{"n_layer": 14, "n_kv_head": 6, "head_dim": 32, "activation": "relu", "attn_scale": 0.177, "bias": "all", "init_std_qkv": 0.0275, "beta1": 0.95, "doc_mask": false}
MLP neurons of a small language model. Each row is named by its layer, matrix (up: input weights; down: output weights) and neuron, and shows model dimensions 0-191. Each number is 500 + 50 x the weight over its row's rms, rounded and kept within 0 to 999. Numbers have three digits each.
After each neuron's rows, "fires after" lists the tokens most often just before its 100 highest values on Wikipedia text that the model never trained on. A number after a token or word is its count.

L5.up434:573484558489535483500376512513424475452545505473512496512527463471418449531510519474486580419516454505563491575539459499475508499562562447575481355546496473473493533503478558567516514459475464465410587562488542449407445508527455459545543429509487480482438602509549502442500488471504514540529529420505472476517528517512616517519396514557509522463530499587542551393455526541461524429530566376598528558392402478471528465454459469502528516529558455444486490477455508496442480507437489508500502495431459457470453627544575540600492521507523433495559550482545573459631496556437607434
L5.down434:536426511509525500449677539510435635491428493500494495562563453558548470475500533511429453409522469577526579598510430426513524480488453648527432438458450595506556501425530549544463537520453475482444560539518458440481429539626431489496521414507457439554526469419484596484487455489542536519520471495518541515463541539413509505547455403538514535577448506552479464458496409531479516460487497507522473529517494451533547492528447491542449481469398459456443583505546479502556562468550562469514524542471468494499502442465561465439554419544491442507554531547471596441408494531415560515
fires after: " pr" 28, " v" 19, " cap" 10, " comm" 8, "v" 6, "vi" 5

L9.up383:568527519583555381582601409468525448507559422441541517486492471462536434591449492473430566504471553503574605501433509537519492494488527563530438540509468458502554478552468469526445475495509533482475434485518566560431506526525580420617526529403565447452496508458518510566545428514502478646488477455534507486511514482491478467542584471478455440423498479461482503512553428462444521490536484448476527589470460519429485610542477467608533430453586571461446478555471451432494529474470431451478476480520537505467458520524424496435401552398600570563466481601547522521532521534447478540
L9.down383:529457522500508471444534381487518364525432493499476470509637443530564423568466496520498554504555575482534590474362490544482439541497495448595519567527485506589499556545492436427447516499586444456496545506463479527429446454505433513535452551480432471482495544473500487470522488490422486480462498514469487516509550519555495486464503533462464500517355468486440398515601544527486493606439529442507417435608475519431487536460433498522515570413442526509559407529526519503496528467464550481582484578533564562543524466564579442600472421557440461491543494479516485516520502579528614519
fires after: "\n" 15, " d" 10, "at" 9, " p" 9, " ind" 7, " T" 7

L9.up46:515490587546517502518444482412359565432409482477476585578533567510553508600569536476491463548488557533521492544486568467481516422458511492550430491549609553436545477498467488553531510472517457426442456461410476464555516414492528447425509472499585549496490441482537488560481497460611470477520509548381559473522525561564414547495458522482467479426515488596545502578512509560474443529416458483547465470479445484446491484492507472528557551532472493518548424534478422428560517495453570469614534408456565581552526386430447491413536549540526474557536473510426489456552417487504444475
L9.down46:438499486471486577522527459487511490462460452533558519445451472499536454491501573507565498511593455548499505512408504511568491468465447468491499460502529505484384538451507572489503507550498511474563443630635519467544561439450571615462521544415463543502602436529417420499519510482472481545493545436583516571499469536442516568426589396511443515434530484493451488568487511476492518513497390555451614415538519506540569441461556422440498603502437566459513513408494557466577458459549482495450542463461461559441558456563500537500567542419499563481503422469524452451419487573456493562
fires after: "u" 24, "av" 11, "h" 8, " Wh" 6, "he" 6, "w" 5

L7.up330:468453528497538544443500468457443463463498465505491490454551553509519605469511575409563480497401538471462413524407429529421448511535522562470402553542446508457560545501494472493474553462536563503563406528497501455528484399488516557476636447498519393530479520581537467515471551457511545499500571511583451547538439424655530497454455457515503534518552526391511473455438497503608537499514535521475509483592566473409438531375526497564507497546555428535518534508505501486461528411517469543561455506439428453522514473491541506522474577451534488526497626584571469451527407516583510507
L7.down330:448475461507448510516538460520566461500470493370502435463421553525507476594436477608541551503504450412412478550483587473457424540489504405435490521458614619462480548433482397534485512532554611474446607591519519426561531479572448498505545512520460490570434567432524542501504603441547569549510442479561486510461524467480507536499475466555509497426543524457463504505408485538446502557412554475503532517480496506497565452496477536447562533396501463572569455508493490432502479498436506520593470470543497475473468501522448434424458533558483563534449541423517488615596554524511492432
fires after: " |" 19, "\n" 16, ";" 7, " L" 5, " R" 5, "°" 5

L4.up430:430392490601455546499539521495528540505498533523513473557509607552521482505517418472505504491482523504407559463424570456508461528509396594574509414528460456474530467629587492501445539404473554582550544497498459585422482528544470516474554412526558523512468451520474484474565480573550554459489501565548598547516441493494460483466440463362468552467478566503459458525493429491496577463581598592541501477476415490580489521462456517486565441484453491484564430443581578526458506488528442479507472428377508457435505529596511460514480561481501552589446504582512490479446514433496499516
L4.down430:443472464541471491582527531447451501501562556432461434517407466594538526539423518417544494545504506518531508446517481545472563503507463511540481503572500480492439564471516498560459516530555463474437485556535557505543503491521577475545463436567428567447501517548545538540561518523462488458581453535454480428495448456576529504572499574529487510523383432460506569539490611556595466467517537421484536526540454429492425547509397448512408474445364458433493567516516443517503577413488551589616495534496517552401481524483477503526412401554518485602422567488434500519396441513482447520
fires after: " cont" 17, " me" 14, " go" 7, "b" 6, " serv" 6, " se" 6

L5.up91:473562489497510461575513569467427509498529451599510430499418429561508538489398501472570514541557472471581461523458545538511509586524527579483528511549539656489550446526506406455566535455446588511561433513468445502569547499477478552484471554449435467563375489471558535447577495547571558563487501464560526581528444396509429474512498467536512526547456463462465469447586488499494539471514518512518522591634461522412532546457522490505513473595475500480450510459459612518563466444453597476461525411473540523487441501464427495474390557510441564483412470467537500479461536452446537462
L5.down91:511517457658511491474571514501474489583436577559446531494522507511443480472529524401547517445526470479371496503506480463559491508419597455504510466513531471501497525590525514496473527528545489495473589418510480577510628492425489551563475564542501508551576471517516494493538485495441517580531588459509389515538494492484507574459527452490506506504492523483570524475450471486545583472593490528505554423531548521392518366485565471468474544500404469477455544432421430424430504550626429439386514460500528489419545471474490497544588478516492575429457510459477553632524490508449500446
fires after: " C" 24, "ff" 12, " N" 6, " c" 5, " cons" 4, " S" 4

L7.up68:511507467484465528459522475529576479543526626436524533439591459460499470385494454589480507471511505469512476491503505542501548498497483445419546528554546522473456452575584465650518479636443416550484557493611434450460551533527470606462531529456511513540541561582435529458450527544494568589451460533549527470515483532458531396438490514477480504569567514494508469525492434406462427476463470497540465498473545503464450440547562571491575574561513514494459467420585552488409462456512520486551446495456564558617500463458541537434428479413511534509511514570473563412487418510418504525
L7.down68:490535559539610516427453506589450511391513542585458567517544457479579445478443542492523542507423468490466413408480598559546510417414496483499513466482504513527491563449511482488540562528504416536524559533534499497496455480438527491473526549491539459534493409573406456536512543416458468540487567485542562498495531579476527548366582513423494444511511578446514478528452459429425510492526518529483420519565499579464524572456493557491456549589477459531488467446496601422539449480504555401583436552550492519459493503394531660582435518492437517563460445508514499518501454442472493526
fires after: " to" 21, " can" 12, " not" 7, " he" 7, " would" 7, "ill" 6

L5.up389:569542573451521443516471558438524512527570479432486426554429482522470530498541459500523565439508496522535509581503557624502564522431390466495495516459424532530567459531531434567592529543569568530487535531428507491477474525446548479466471441522451475458416596560556473552512525500527483462411468514508474599602420519495580521526535487501493511426366545560448568432508507587415476454536525515467464491467488538503515442467513516502589579477466388527492568459588449495631570534464441558499519455529500491457356489505464507581492542479500460484530527463457507472631468456512466461
L5.down389:426543550473653557468429535476505505466471514443512537492474483515567569551467558541534501553491573501433624374490504368491448495423524516487438504485478561481567465419419627502598503546491504574506494456664540519452492422489490514459477454517543575489589339546471488473477532529442546485563535464482407485470520524614469529532440519494516474483496525467583555496454507462470486613449490476489462479534421498512430509459555562538496509452394474476477505533572432525474495440439475518553479511466510456480484550479512511547456472440515454530518513461504568617507515466528533503
fires after: "f" 23, " cap" 12, "v" 12, " app" 10, "p" 10, "ur" 8

L5.up226:498426489618553492446463550421523574485502523500555469536427593503502589500485553509482492599512472604454506378595438525570554515522493477512555443483477545485528516500456495494552504490511486555496581570509527501521506405549550465446471494462456567519646494465475516482483426463444418636566527460550563460421560515472401547472486469454442419493506476516483516494493480457488591527521368558507551546507500463548517475571496447440569501567564423479481519476465524459527528433421444497466429496497566416520474539504512412588472539600443552441419497502533487448546512517492579439
L5.down226:548557441462558485487541448521485468477489477493574545498505424486490531494424490469531566424494619457411444546531503476451471565431428456488453408512494555531504422584535442429538543450465546482499512475499533461517581515488466516455404471493579514547518517467495472457554502459470502489611569585539458432582471458455519500434466477534416531471447548575509310428502470408529533486574503515561554528482534461566523571510498469480564459540620462595480487428442455544519534570549503429559503450492446462448527509429486507564597602507558512531610475468455545482522542458510571508
fires after: " K" 23, " part" 14, " As" 8, " V" 7, " is" 6, " s" 5

L6.up465:466509477522459474501490509562451517490455472518514472469526604531506601429585533484517559504502456576543456549587505502441587485481498408536469500562447491514528431467520510476495539468462500576414516484563418460583355534514481463526549414504584535477500499473411440535482430499437493505539510531478469475609424520554491527500511454435554622495514436526445495396460524534463582426474563537541452580611524557442494528468454441550541471525517434437548378512603505497543481507538466497519574406508521418624437542480503580460526503504558533432521522471394538533555472495516507437
L6.down465:447477555526445474478558515399575476541496487480491426476488540468405458486573479536545389514535513558443528480559398487588543461520456550402578536397448610449518457410510494495477525504565457480547531481399546494523484466415546621495550580567571544527457501423564453463495466517502557499554490462522531482468427408528506586440455569473430513588464526375525468485480561560477525557553446536531518508496444494476532500453492518515437505453497461495433477459599506480456444637474523541595464579494430478509553543513497489470538486516536483569569509398526420529572483473503461522
fires after: " ra" 19, " tra" 15, "l" 13, "ro" 10, "ra" 7, "u" 5

L9.up374:424520426460440442477538496522511497489521538520466524435595392446501511537440490516512515537497432411592526511505486462533543443588531487542417513451486521509472526538592402625480478507464434562580559583510450544551506525418503432497419518443555377605520572504410509483483520448591513438461518527529581381515521612473483462400596560536435457496495511453513503502428542465469519516481514500520580482443512563398442422534519475585573510467432547555486436482508466501493515395471520493516469470476544552603503442443515554469503500483488538450463526580535498513516507512554505588
L9.down374:442560482438565564515531490418458524511465524497457471510567491438477401494580500507486530524447521428479504519477505475459477468478505570421465526483557451633518535505574472485525550500520403446469525522545543553493462491450574504518443492515467441510488466429519472522433489384531565483507564531479475531436500645547517506437452464482454514505468492564433485509444432539425369545462460670551435555573473476463487476581561587511526454424552533458492410480543490533438606502527506484561562492534433476428525461537490522466512584500474545593576482486503533481511527404473603618
fires after: " to" 13, "ou" 11, "ill" 8, "g" 8, " would" 7, " can" 6

L7.up479:450498494478478573438510437449476509506690492503515589567570579493558477467441524443429478538476464521500454457458586435510513544418434588395475525554494526479508521428492478429508455453549470452536605585460478417417593512499440467443530487510537504532414523501495487419605534522520454461537550492495463431561542480538453497491542478502454551523518552427500556595451486563558496538467521623479566522475467465428528509450508525479514437464530501568469479526422554513502560514546488433457518418435519492459479414517492432513466560554583466447511462594472425528564509450466532627
L7.down479:479499505515461500524523507503527510523531477442587538494467522410491470491488580571377414412588530436474536521493479470507491412517560471438505619589437460598487481556489596451478506456537524583523494491428501583524440533569550552642455382495445486483328606530616460496535564500497480454534553539571497523510462514602489516486427497490497480487497426444563505489427557518454447582543506470508495458470521419475475542573503493464471495597509544522525550503520481490436535522425481625450473554554491468487499527493466510478475501519494513478581411423499544460427466480516503428
fires after: "\n" 20, " He" 17, " has" 15, " he" 7, " and" 6, " She" 4

L7.up146:501489447502552512608513582543529524553553444473487475439443589482520490530573381536533467507502472677519491507448462437487528496489543527598520531507471501443452516544416478427472450459469523541454558456531495587572533478485452353499439529504473550581504560487438521509512510493460476559572515404528523509511537490518442470475397511457489431488534513575394558572489425519558560551477381488482478536522503506521442409460562478434532491532492557487599468533424499467549410502530475529490514467540446505369510527482531466441412602518515590489517545461563428528525530449569547486
L7.down146:514514552427493494440453509557551470520511484492564448531472516534461404527540467569442466523499512577430516551533503479522488547558455519472436493463473475466415492543550460484533573546413584506484520479444575411472517455493558521448541561516539552482493429441435576489503586555422517541508552497560458481532365486509442485529521524498460471471400535518524435522500516529523508540548425546575558573531563389485543511466514337475524524520542532517528504586641559476416484536553405397545451476487516574476432414527641487520472469515537482414506487502468431470488593528425477565
fires after: " s" 20, "H" 16, ")" 12, " is" 10, "S" 7, "s" 7

L7.up656:490469489409583468443392516559515444383459522579475546486546472464435463538502450495494531545541478434519570483607459432490543577573512464556455544483457513568500525433504479557576476542574368549489541426480528469544522429547432411483538478440475537571554514539466501528430524378594494548467478520453515492494490538485460415413512467428533460395484503452502467499445523404623541515521500562585535510497573384501582388460480426505501498555552465481515448496576504486507520491448537530503501498450480612528509534474567414457450468448495469472493500510433517484438506535471524589
L7.down656:483508457484522527462510535484543472481528467470490447480512500459537490504441581472542522489440428576507503543510542483459481479514514470465457521453434440456469541513467465509539488535459604541526501536505434374375485505465484527491520532473637493547529490424545438551442423594490455501475528454545556499484453532510462478437529493647484551533647512468457563510451461491535372612463491420574526461522423487534357480475547659513614510482463530435488514541541570477464443452491478457574471453476528547467535491546568420509572534499511563483521489520469514539571528494523363554
fires after: " to" 25, " would" 8, " can" 7, " I" 5, "ou" 5, " not" 5

L9.up655:520540496419422533496479534463597462406510502518435435626587420476485581550453531555582438515487486444480486523548488601469430480494564475458500512482414509447498524449425475532465512522514479494587509500469511589597604569510458503505505484467475428582486558482494486541509553510543501550534486453458485519436506503553545404495485511451516548424471544481601513477456476569519511445596572414469499543490573430505561494521480464485491473514548507528430481384559539519494475519548475456358528490425491549489520489502403469587423460448578445555455590557438482467460567404486441594
L9.down655:505499556524501437417496574484585472478455517510565511454519450493499537509473553375431563582486529603483586547517499461500534481540523349497571497502507485462482623480505470486580534519532437528437395537497533467490534394571471425513468519566497489498578498494416471624442509569425509539506561511563424516434561569475506514375412469489438511494587459500425508373505545548454477481448482485501564543521450432422543412515538554467564499455555544536463503469508573515487499492523504523563547407456531472551506529451505508488506476494497506472489463476554400569544420538482608483
fires after: "ac" 14, "ig" 11, "er" 11, "g" 10, "ir" 9, "z" 7

L6.up677:441487549502545436440523488507528518592418439501570514481560481441549523469494452544563554469480422638466550529471429503549554488414523370535601433408503493424439427552477501527541504484498499551532417453409522532563530492483532534506488578465465546532453465462562528503418640482594458499487478466452518509478563562508541506459485407543500495512562474464608524547486459525435585549518530473547481523534518493500385498513506461568499453462545559413552474466526391475535526568493481445556438397563560504450436494478503471533544475543468518449491501595508475495534637487523582465
L6.down677:563508552541567563559476453420507531439528472509465423487443485546438416423443444467507526518556500481527530434551499522465486538440572495565492488591482430482537469459605451564449431450448491472518540426438502545500461518391514460555554576534508471416554549546549518472498494462529494433584476496525512419491608530538496469521594546611540371511495473530533478540523409506599417457489374458419529441402497530507576547472576502537570438519473474498567568542497542440537523459529428514469469443527561521545444531527552535493397509534521505470529442496464417621468490479537496505
fires after: " to" 18, " us" 17, " w" 13, "ro" 13, "st" 10, " st" 5

L6.up499:450533519450527454513490596539474464557503512517541527548428547482394533420477491490577574413456526538548494562404453511554439463453434590454490500497522474606535454562521530507461508490525542525562496527546529520467441527519451516521427421427586538499425461404575553503510440557328507480538519429462508549517410478436499522441591571469527618453527580576511472507496623543488550430532558564514479525484553494505463458557527553457554545471508506473499464412580593559496494474545521547442428435522520436439534560494531486483518470491520482479447474406472462435474523426516416544
L6.down499:421469508536532518584501491480536470488518494462504413459443473479464452490497464561535565516455596377514465453657543494453506500500472536520516508489469526562400564535520520584477489459544545531469491505546451533479494526530467545502533518520455475491528485579596416494587509610532492590482580548518525472434413463557536473460488499503450456443497470474394444421517532435479538443608428430410517469511471530501542484526524447574505401465494435518545497516461481377482565538440443538482496522487442543609378529582589469489401544535493562501507501551535476527588511582490393532
fires after: " cont" 18, " p" 14, " P" 13, " t" 8, " follow" 7, " se" 7

L5.up570:551499565487589454469549433518554540477556495563456518420503457509509406484409514469475528517486509468458570525446406496529404475420519460435559513573419511470544511483569483567543466552414493483504484434491519548565532475535526554543506488399521480453497452456641610402447490436421451500506535621484477523553505491520496479535513474441525511472498511419441522464532455501519470554549466482508504495493455419495449617497505490531551474586529532548532408545515531568397459559562389521492449538555549471549523592570466556535472523464412544502587469565573491410413573458564526510
L5.down570:428568465447446532507525400526526495486529490430603490550450508567412536537587539474416553545425563525365510471527442553519422471498467517530444453454549514482435538482501539477469447512477510444552475450417515487597543452494475535522494537521539445527520556565514517527515520483529528509479466518504584489477475371455532560486471535536591515556458553493494504524497470618538476445503424471598581476467543557489601467555374381385469560464459541537581486459560488484511544442492528519463475510518508521553516400456512465543517430528466466464553568491463452560580623456556435427
fires after: " m" 13, " pre" 12, " T" 11, "at" 9, "s" 8

L9.up558:660452565379459378464537537458482471500554453435435460541433551534577563536478567575488481483574547485560498473518510432513509478472501445527526486482459500545502446597523469488525477518465477464538429538524522452535494459477542505515518395489512483448445443433529529532542613538563520531587473414514484483467513463533436457467489550512449490425543601439541549539485426588481452509494542470483553502548525584416467469578584432527515479558445517513463592482559456507430484525492561550501570563539408488456459542541494521594471473514559483517461508502448440408492400417510354488
L9.down558:431399516450556434549484412532494395553443448521530532492527479464556550540436520401506483601529525512528522556554575494521445490562530546398477473550451443487537553408513456496639520571501604489506506443551406454508473541569471454544556494455493483490495569428495453464548393441546538478457536517624507576474478524427489487529485441608467514560468518502517469529553480531500441557465432419486536559574532497563465498543600461492474507454441513499547530498418466510465486504515455513568518489497568456447485466401466567515420473584444517546461386499504472526587536396532494548
fires after: "k" 19, "ap" 13, "s" 9, "ir" 7, "z" 7, "od" 6

L5.up247:443532585522442555472474466483667496490600473392489547591537609488529447535532441472466462461514541490398456477543540484532541420483455559413482575504522492565487554445568481485532476492612442484514543502411380433509493572519506482578449501488531543566546549409519491436512537469534530471572532479545473473508494440535374515543520508491481457516512458514548520406464601511466431532508577515559465467425559450462488503491517437491544476570510490506485476430485413554515545528502502402430546435487514464509456572560482578443434491517529506377534501425556457545516592439499510527
L5.down247:460451508526495480456403511505556533509574434424509539601594587499470507515495487503490451485577476472465482542578490472562508433461404475496515510533517426531440446460503463485462515441633440519544511526510366449474543526513455520607521454533531451486464549432489469418545517438560577532506505505614516537531464562548447459481460477469444475499493423507569556543503696567500486528472550504580477528427525507450478510478562400429540439547510468549454532499449448531519551536488508472421536441508591417535429535483467562451440542532569504438570425541537415453505546515467559553
fires after: "\n" 90, "-" 6

L9.up62:494561531533445497578532540489435567463500468518536461427509478449586477430459501458462578548539589453487469521510512495474450525430575386468478426530491616497491529508456503470485497486480444571489545539539485481556375523525476431564505549523495481470495507487550465570432618586637569624554342495455523527393513506503564420499537540458608507499550428484493493556486516479518504547444559530462484452506526562369464427540438512569459521527504416500511428520488467525440535539561490418481459413526534516531504436514477461535455482572478475499421502583450447532531517457568500484
L9.down62:465366508495515539512526401479500420595513447409443506485477563561508502620501483536484443486468451431539480512482490505501440499548533560502507532511449467470550489470532505530422614472511577516546499439418515503481429497503502534536624540546499561483579533502530524489551468527503494514491481458527454456528492534489448484606511598453649531599485522474424439469451490538442477423444541504560607435419455532528564455501513419420519486561485428451515499551535468470493403431506510534607478488571545441447515511487600595609501402491458580498468445470524518496523434478455451451
fires after: "ab" 15, " st" 10, "st" 8, "b" 8, " b" 5, "c" 5

L6.up75:458541524518539490481504478407439508510520480549539477445450491503576440452529490526516529481442569532537427542455535569484514479542556490495567421509450617431491470601484502539416376508415411533563475563504512537491385547568481482489542486417545453448467517489469505465451519522560539519479468490529505419478465575543481405492541495507482425506432520556452532594476540543496462484568513384515471581520579549455535479475554437495465553485441529496502493523518526561539531491447499445490437533435590475546545460554398535561490517554380463437456447665449533600451602524546449539
L6.down75:486541549538496405474476574489471478449439499495453583522571493541523499588497472480570556468494427418541511530557467474481507561558476486433409421554474450389544473423516606457572549531540447518418514544448507493506462406489477464497587561675463534451540596452577493482435448490465541542564481480485509564532475561525486513386513557500534531567441484494497515472439523452454536542486505511447528491551548386436466505533457630441398528438515465554495534455461528485452525480500494497571522534538538603484484420464517487395558444582568503503519515478499439560491556469427513442
fires after: " tr" 21, " st" 20, "ab" 10, "att" 6, " att" 5

L6.up32:583461509582565527488489567525508438485540418521470484471505462564451394595524463442440487451434568525519411479469557570475471523531491406430555385496477480569445471452438538603366543521518500515543460552518492512537479490545510557589507570464479567512553484397468543576480469492461468511488450461598523535433467487468505470497401430454441579578461460433509488515472497558523563511507552472483562598423429521492462467519450510502500533532526450456451493455544495467447598524490512550511539516441541497427575530575567510458653440471509483513428439486627555490542499556504507537
L6.down32:542556548432501427479546470492523457436449560593521508552481536534496548507546536494458568531556530493524618506429449492470450470464441547592426460514454450545534466489563499364467511476488529551487517365470519508457448484401538547532426483556578577548498471494446546480528377445470547571439538473454572457498522521499484502665491503529465448439563518508545497529530523466547484478542481501508498522679419397525527488625534497485551480471567482471464474540468620484516451581539533506470449549494509509534537494449399477487480426510519435431426539524507542493449528428473491481
fires after: "A" 14, "ak" 8, " al" 8, "%" 8, " C" 7, "," 6

L4.up743:472513481449481560504523558510518467550550542467533597432581535461461511491448414554465504469489432505442502542470556497489468488441496535473549445553512461405514512538575558476506500578515469493471454506541517504461428497552482468558524451577482425484404519560481496479513462360423459534395516530524471551488547520540491576473491553526466530456517437425429460502458568480390530520439577463476499521535444475507466410405397577513536515517534477425513544463495552509407557478500479595523545540472518442462541678509542549529524557575538400570489475488513487610613461472390454561
L4.down743:557520536461500536460453424513523432519517535411555493476512503426597568463465544524549498507558502496501498462451545486528512435440513409616441462519439520516577535515453555430511495485622439502510573440492502527467479499608445509460451530581454544504558423466424573469601561392544469429536465436581490490519447511513516463394545525487553508546569524516506521481488451541511517506481503438592495494523568511430526461495451441564390470592554521540470439404411454587453405500524498564468548548461436508508561450535531448354531537453541569568558472478549529480532485438486486455
fires after: " v" 14, " re" 11, "ec" 10, " ele" 8, " dec" 7, " pr" 7

L5.up506:481461480456462544506451543468424480527506527479489513527471534624471435489549531507540502520552460579534510561522416478481500480376567439405400506480475511429495368538506477557524535515525566524473476483524521544462499486491491532516493433439391545548424503558478424533442396519473457511446522595577496486542486475486453554500531371420530538499500555487535422452542475460453448516446480482520567552553493507616514455562549517534528515549403500478571460491420520561577552644499431560532492527533448480475444477518560584474507525479540393567466504494412634479559569503504550536
L5.down506:449557473455444480451504535521540473476532447500526479497519484375561509556462547486529531419480582528476611491437500497513470545578449488445551621433573538502514536414425474448493404550523487593478489515529497448574468437520525593529482467555573477528525478453507505441471438575426534497447407572433524491468478522528475522511552592471406509626449508503404499513519571530527552526512549617490497493451579515523484609470446491556507517518529380426479434433520453532442497429504453411509446519518556519519499523582443470523495462432534544431429564550550525563464464607500523445
fires after: " l" 25, " tra" 17, " h" 15, " ra" 9, " e" 9, " pro" 6

L6.up632:549570511549461548479526512503451464557500400543472497482503556486525620541534412564512488448474425575509582521453469524548496478419603495528480435577449452572568574515546586440481504469534459563468533413417454526505444498383510547498565500492425423491571562528530513525484468503458455441577504431458422473432479466505503533460435418555407515496516437512547516643493604531561544562535479470411491457464583474520470469500460559481525554607471494428512429416430411509437492477512408574482518544530501491528521540480519525524553434461514479482523462475613502444514526479481577461
L6.down632:440537490438513460534508535638516470565474479522561473459552492566544380598508502423529498462526406444536454495513613488437482504516477547484516488416440464483481518423551470530505541692484478465504413505578470472526518475521497585416544574471512485485485499384500497410548483518466488530521556477393478487526380488470456534527460507441570492486487486420531370428497508454493506510517457515542614508518511515508403530509558537528468587423478527460488430514577508503661535487501538529453486437530560498487438541503480475570480564504526501510494549554465511561495492574478558418
fires after: " |" 31, "ed" 10, " f" 5, "ated" 5, " " 5, "8" 5

L7.up400:550465440536510431426638463537514496433466487435572563511557561539452491467556492518541478624488408490475430472483484490540463529444569445526558536446555541488463576452490459486479482507520534530525490384432481452514434516512539561460551518532573460548511479509526505508522461426608454457573504441435616513559432602580467545474445492567572425562546455434488565433402476428540540565501425512531484526523482513548412474609586543535445496541488511556481465464533499490535519493473512394509502492596560576468473470453538473396528485489512509523480464473534399465546435440559445552
L7.down400:440515511489606531523529487558549506426423566518521514476472467489578485483453460447537449532450445531518465480514417382476495498579433549418410478607558458482425573415516435442527531420500536573514512429548459576461456497468552488411489489506583455522479568513484399555517545518449533424541478451477530526536523532583508534571459522540529455428468474574515417596476457418470486481464435504539617444520408500536587526510592489446521475592614549545520513465527449477429497475412545487487535482452479425505468486508521477503383531555454560559550484516523458496491528495548546606
fires after: " M" 17, "ich" 10, " K" 8, " d" 8, "w" 6, " Wh" 6

L4.up681:500533451403505421487546535512582506466542457538452494518504517457480521599564500497514493403482404497477516502545514487455474485518493484447468420495462419454488450506458598476504522525444552424557456508564502484430510497539403501550521503463447515445548506424506522462440570561540509499602526515458509460498457480432603450481482558521531451427494423426409525421575489517431463573566514536609556528461582502465526523558583582496485589485603430443503427448577516450483622463507525594505477506481565571553563466498438533449440484457504537522523499474555451419597513459399603467
L4.down681:522492528454460477390554499563370605523543595439508548580483415555540530538525493414579467441489408470540529517519528463522513437562504463463464457447474467447516455479497605455480491474523507520418538597499507483458416535568534467518474527524508518512524495484515560571434462622509569435414443428424479409453525467445526414480461430596478541477499469453491496549532509540542487486557499451587502422518467378459503448497470517421559590465531447493489489502501473500494556473579548506469552582482555631551589551558530590498552559557455457443431501504500492477477467537492545557
fires after: " sup" 22, "vi" 11, "at" 8, " comm" 5, " im" 5, " al" 5

L9.up757:436474515475463574411586580564483596454500553573470522536392484521557534492601416547491527484555433493454498436598533496490481452481504515508529534543470454456573472541432425495458511488413522608487507524469516542527438567471519550472399498491455493520483562385464459478406564483609495568522460499549405477497476489478492440482543551460586518525570564473588478493486547467443425521566543441505467535486547504573533540526520520498505424502492465527477443430480507524471518567478545430441445474476574509633548489499520409558450477437535474564569445461538465446525448375605479452
L9.down757:459547550545509508507482486487545530508469467529509491357485431384553453567529495575549455542503458482507467477430570473471464497567474443561499462485457564390509554572504462504535507412577556496458469485523455454523498512541556528450597514518555548542500472417404514447504515511548555506548457567573443541569440624413528396478436486476461542487548561517439478469438482462474473525481421508503578484455432531510565489500531493394460580479591449429614593453544429448570482486482534460533517539548512520507450484517476434476549493512485570675505516545509566485537563463488437431
fires after: "m" 27, "z" 13, "k" 8, "g" 7, "s" 5

L6.up399:479530533397519409568495585510417473532573505448447521605445559580453460482500528493514566430508468445597524431461493459636535536476598633538466556497569569479463460551392392504483504512390516523497489458549624481490513537559519601426435529484480463493562475450503528457521536524438470449454422514499543495521466520596475439450439536626476501516482465509492457405536443517390481520464502596552547500545538451462509482457484509472593523432511500484488468504510467445416514534525519523454466461524505496460433550452530636486481564503505486457521499557547506541531466477554499479
L6.down399:500466454528539560487409494396545544536535455516532587450511486417561478349516558571500511482495400561520467514535478505554492504500466474472482508531513418483562475482518505405612475486487577483473486414524516477493455573443511494490505551531521520552471448484591409431544521423559521534536508572477482537430393550465583561463443481541456494416477584422469502475541399483480540516536461501509509460518419502534456530461521535407452520501430464528469577411494527534492582528540535486399463476507488528463501562495484489662650524524480561572516495490503528439425577560428531562
fires after: " S" 18, " G" 16, " h" 6, " D" 6, "ff" 6

L10.up356:502633460435526493427434527392502430484571500522559513538424604575534461453530465379552514429573544544478590450484547505440423457537483442510543498466516528522521496525480397502504477492509548550461492445506452467534529518488501612477561533565489419544551564483554491481385553491527453512488488531511468537547516482511512479544542528502493483503471430486413512514456447474558571538464460535433521557467510463475535547466586489514457497547470448441532474450470492593571457437550499526468549425599508517612570377496547472509559508609434426488540521559509470476545322511458442494
L10.down356:539454526463501460428509556490533501436500494440554493478551498526530513557508544469534471472509474480471543492531497388474581482512535446421489555520513498449417655443462512523494477512503562456525531596476516557491565524554436535587509508478538459511508544472402503558469525548547577518569549458447579446448528476475488440535520602575409488494536482463490516509375491509363572611463530482470449467524595505553485446428405518459350507400511461528514528514455472487581560590513487489526504502599517393421419562511430490422584453438529539527429469514532447492490517473487540502
fires after: " L" 18, " st" 11, " St" 8, " R" 5, " w" 5, " d" 4

L6.up185:498554481545457581494454566501474383497558533464556469507496516552497448545473523472558477477418511541480525480466435516504491548509532510450411502397473455465471556517491484472510522538453448420393390404505511452472482421461376531605520517501560456513473557576510473530508466496484496510504491534490533385532518514527471516443524520563517485475512500489575539510505408511484574554513532472489466631547548453499630501480570460588519501522554509511416463617465552453513553366432498536510496504457601431491535470405464606475495474551637455465596525517461472562540498523527582437
L6.down185:488500396508607512613384451516500461503439492435487489459528496475566497497429532572547501482508469443445473397474585421548505466446588522483495533531486503396446561451383471482504533511436465460522466461535502605436449450518489464480512399520492423486427493415605512535561549518433463512499533542525491462487520606537473595495376556525571502501497507523432488516444468542464505554561506543479482493545519424586440530523404516524501547429507510494493465604540518466464451585493474514515410477470480644506527479561471549448488529558537555614544497564496534455498472588538522532
fires after: "\n" 52, " Y" 18, " N" 9, " R" 5